MLP neurons of a small language model. Each row is named by its layer, matrix (gate and up: input weights) and neuron, and shows model dimensions 416-543. Each number is 500 + 50 x the weight over its row's rms, rounded and kept within 0 to 999. Numbers have three digits each. A neuron's up and down rows have the sign that makes its largest values positive.
Before each neuron's rows, "fires after" lists the tokens most often just before its 100 highest values on Wikipedia text that the model never trained on.

fires after: " a", " A", " two", " the", " few"
L12.gate1356:488487434492493520545540477547513479589541499439531404468544462560470496451490491589480465508478512489457497386478565443455454515575508430495429470552523474573488518565391496437496577481449471561475438515442562494528553561619527539429500458536525556506528506596474434445525485365517412453468517520503450483551484536557510466378542587459429533486460566556530493452441476503628463449534
L12.up1356:508447504538519477487505467489410527523521443539465503495537606525598441458529509378425421435579416496375491436569436474590430515566553503541498494537512538514531469514558463448568477557552595524530475491479533513539537455466506491381581458498494396519499435495568476464546557495593512632453504451523528434503669439532491483541520558477457482541502469520430464479538475523468478490546

fires after: ".", "\n", "=="
L12.gate1357:491530553525541486581503548561481487441379482416488547431426504575497498556528467488494441604495475466531503519488413495517515504486505475441505512461574420458513405585479522566555546511432496471508540578426506518522545506511549482516448481504481496440457545554539507458495504439416501507526479520594491471541502552546463496502550542543623537504468626436538443508479447483587521446529
L12.up1357:434470436474489458523464453526480516461508513443574549544539538445430507511522541542548448582582540504560530576473538468449430553535486518575535501480480438551518605457497365491517428520536558552407475525527525483493509525613543617574533529479525492528389500470523441561468581491532472542507485519529526577538469480424522499459468430534530550525435469620494510426526491432436583551503

fires after: " |", " 0", " 1", ";", " 3", " 2"
L9.gate1011:340572482396515465414511583515497439426577497478451470487495544467601497521515511514580433482546495530540443505495513545532484532597448536566488459517532432430495477501539558515532540409435443484524499588506433462535487521556552450462553430494417530467540510427573604544489555546555434473422515481425553533632513510549573466435555557519477475502475564607463568602415503473470489395471
L9.up1011:468433537619580501548557567629456544453471462554439561540414481460465578482503491590476498458540531572518492528444474534546541514561536476570505547521490415483408560465469514481537443478414514527468578439491550531529614475470576510539438559438490540491456471452536489567531547464557509560595457522607441425538540481464463495496560496519543380449466447442619597532570489510483535577531

fires after: ",", " .", ".", " |"
L16.gate1307:535505523448456478409505515421465579483519487520429567491444451439546496525419502498558555530635503505535547451550496570474435496457559486524455526565437407430478559500504521477469569476441477601569460533562609456377528463452507508532488487468503456499559448487500493539541509459644538417595496485463495468461477461417508514478487490481610556473475480541601441508469538461467481451553
L16.up1307:528533485492559477484549436535479514481516593473572509484512497450506575591533472531514496545546482462455498463392526492506376403462402449540553428517424520453609571481531558566528518505503489548528570463525520444426521468472561512443511472519507477452467508546541464454546477522473505454495468510567486479458487430411480535522472533538524555401503450513451519468518612576547505494534

fires after: ",", " |", " 3", " 4", " "
L16.gate1081:448494531553514497483461397461528556603520518548537597511551508460450417538408428527547509431536514466416440451526464551533484570503508565474464474457501427438536530451520581480461522493451487536539519513604495535466561516456479484556492433550590566486511513515481608542477427527500471440479468553428499561467485451510556478559492450486494548432469514566577463495542507423525429520523
L16.up1081:562536527480515501571540582629507492591528601484454485531372481473468516477537404452504552510560528503442514538409563430533475428499467493447553455554609457537489451457520444551544535555465551497516569474587435434539539499475485431434498505427570579404522588537580466463602517525532537459487462579541498533474533534487516560585522553561546515430538523477489506492433432560456441523403

fires after: "\n", "."
L9.gate212:491607569523452467415434502488381486577558513505526519430462528493532518504545483410499491558495452510536447588502423460575594536481614523510454554423436465518478614392587534456511552568508532529520504485502464443498613455485503472521640537511548436453481523432523527528529548451409543545479510477518492493595583515575520473486479569528541505468548553558499517508456483559520553571520
L9.up212:517549498531408536500449445471381498542498470417570480479472551552549489533510463412511510476529400565581463556425540509557639537464569494477510589520482556479504526494539566432515455543559557458510492556490449515472546463485492459459539535469569353429390551489468482482500550528567476549443519519495479548602512461434551533396510509547550475494564491551515489534476488483509563533512

fires after: ",", " (", " and", " the"
L16.gate599:477510530441565483532605521463468592474497535458532457474368541429492532446529519494414522535556382628434539505544450540455345387525523525613602517467511561523447514529442394535464485481497588535483503531520556497479546479494466551523593522495485458417445495483406371473551443454486573519530675540554507498475533443581450463529424520546616529446480570479475513465521436550548423337478
L16.up599:493555508524547509491562474555537534397437519501549481456465531437547528527397570551477535465462506456499582512477485376596500452531508485548511372513537492521495491443527557593477619394540533533518469487505515487520473525553536574433483494511579543439413503462417546528534527567454495540509509544551471553488442539557566546512502410464522507458485433484429511500593420586585457513478

fires after: "\n", " 2", ".", " 9"
L16.gate1054:514419429494499522478607465455486411513550508529570600455523480527489392530525439489548576500476490542564484469463398523458493511478468538540497456560444489396482552523598388444485491528554302485541396537483410504492467439599499476515583445432593516407496571549525605456501473490435491494543536482484416484385544453526442480450522534588469509455521424464509519465478448607557472391481
L16.up1054:530449498507519442529529437437513486473484492515542491499533479484514537503415553547596548485561462423574518493607462488494529584438526487533541529526508442550537441513480454443458498618452386487598428582506524433476427517502587434401573453517445442500482498422519405513561491494517461511538529554455472494505420441567550566546575557493451513502497428454560497467441367485541464470517

fires after: " |", "\n", " the"
L9.gate1335:528463534536480457485477565504475514465504562452464494420407618535546615468535380479589541466518420477567589525436539537425472594509648549449461507447419426530471554356535465465518529495449426557459525541541539492411550532579454467506578555488425512431514548508548540395524480489460456573528505468394515395594545488530538466479519451428486520456654472459608474494416499488492510431515
L9.up1335:546423430567480486451470536560520526484538523493578544427391580485506489425480470520551528479541445520593539482489450463479519560516436573525468485503458502505390536484488471460520465579474459510434518568453570511497458503597507540563545514459410500517522475526544544518489539605552435588543484490485512453540408554456610478489595415457466450508515459492573496473454501405499505373554

fires after: " the", " The"
L12.gate1098:502437511624489522416443512503463516507485397499508457501512554492579451477499493444506458415561524492471520513464534451524407428544480472553512478593502539486517509467502479458472500464478577526526473517529466490479558453598571538448583472467543517459549573558567476503423481389556492510455483403482579535509526480394518496473480542547436498449476538522481513542545547555450475522499
L12.up1098:445488519511479501488501507548450438479495374557567370529507529542590498460488520410525446483506509434487457530428536451512470460571575513475435478519516506477523503533469494489540515477534427444551410452467438506440494448486522476475554418537550461413492574418535608437474559464451499576489524548503516443539496425400521537601574525477495495577477588475478502421436548506461593505520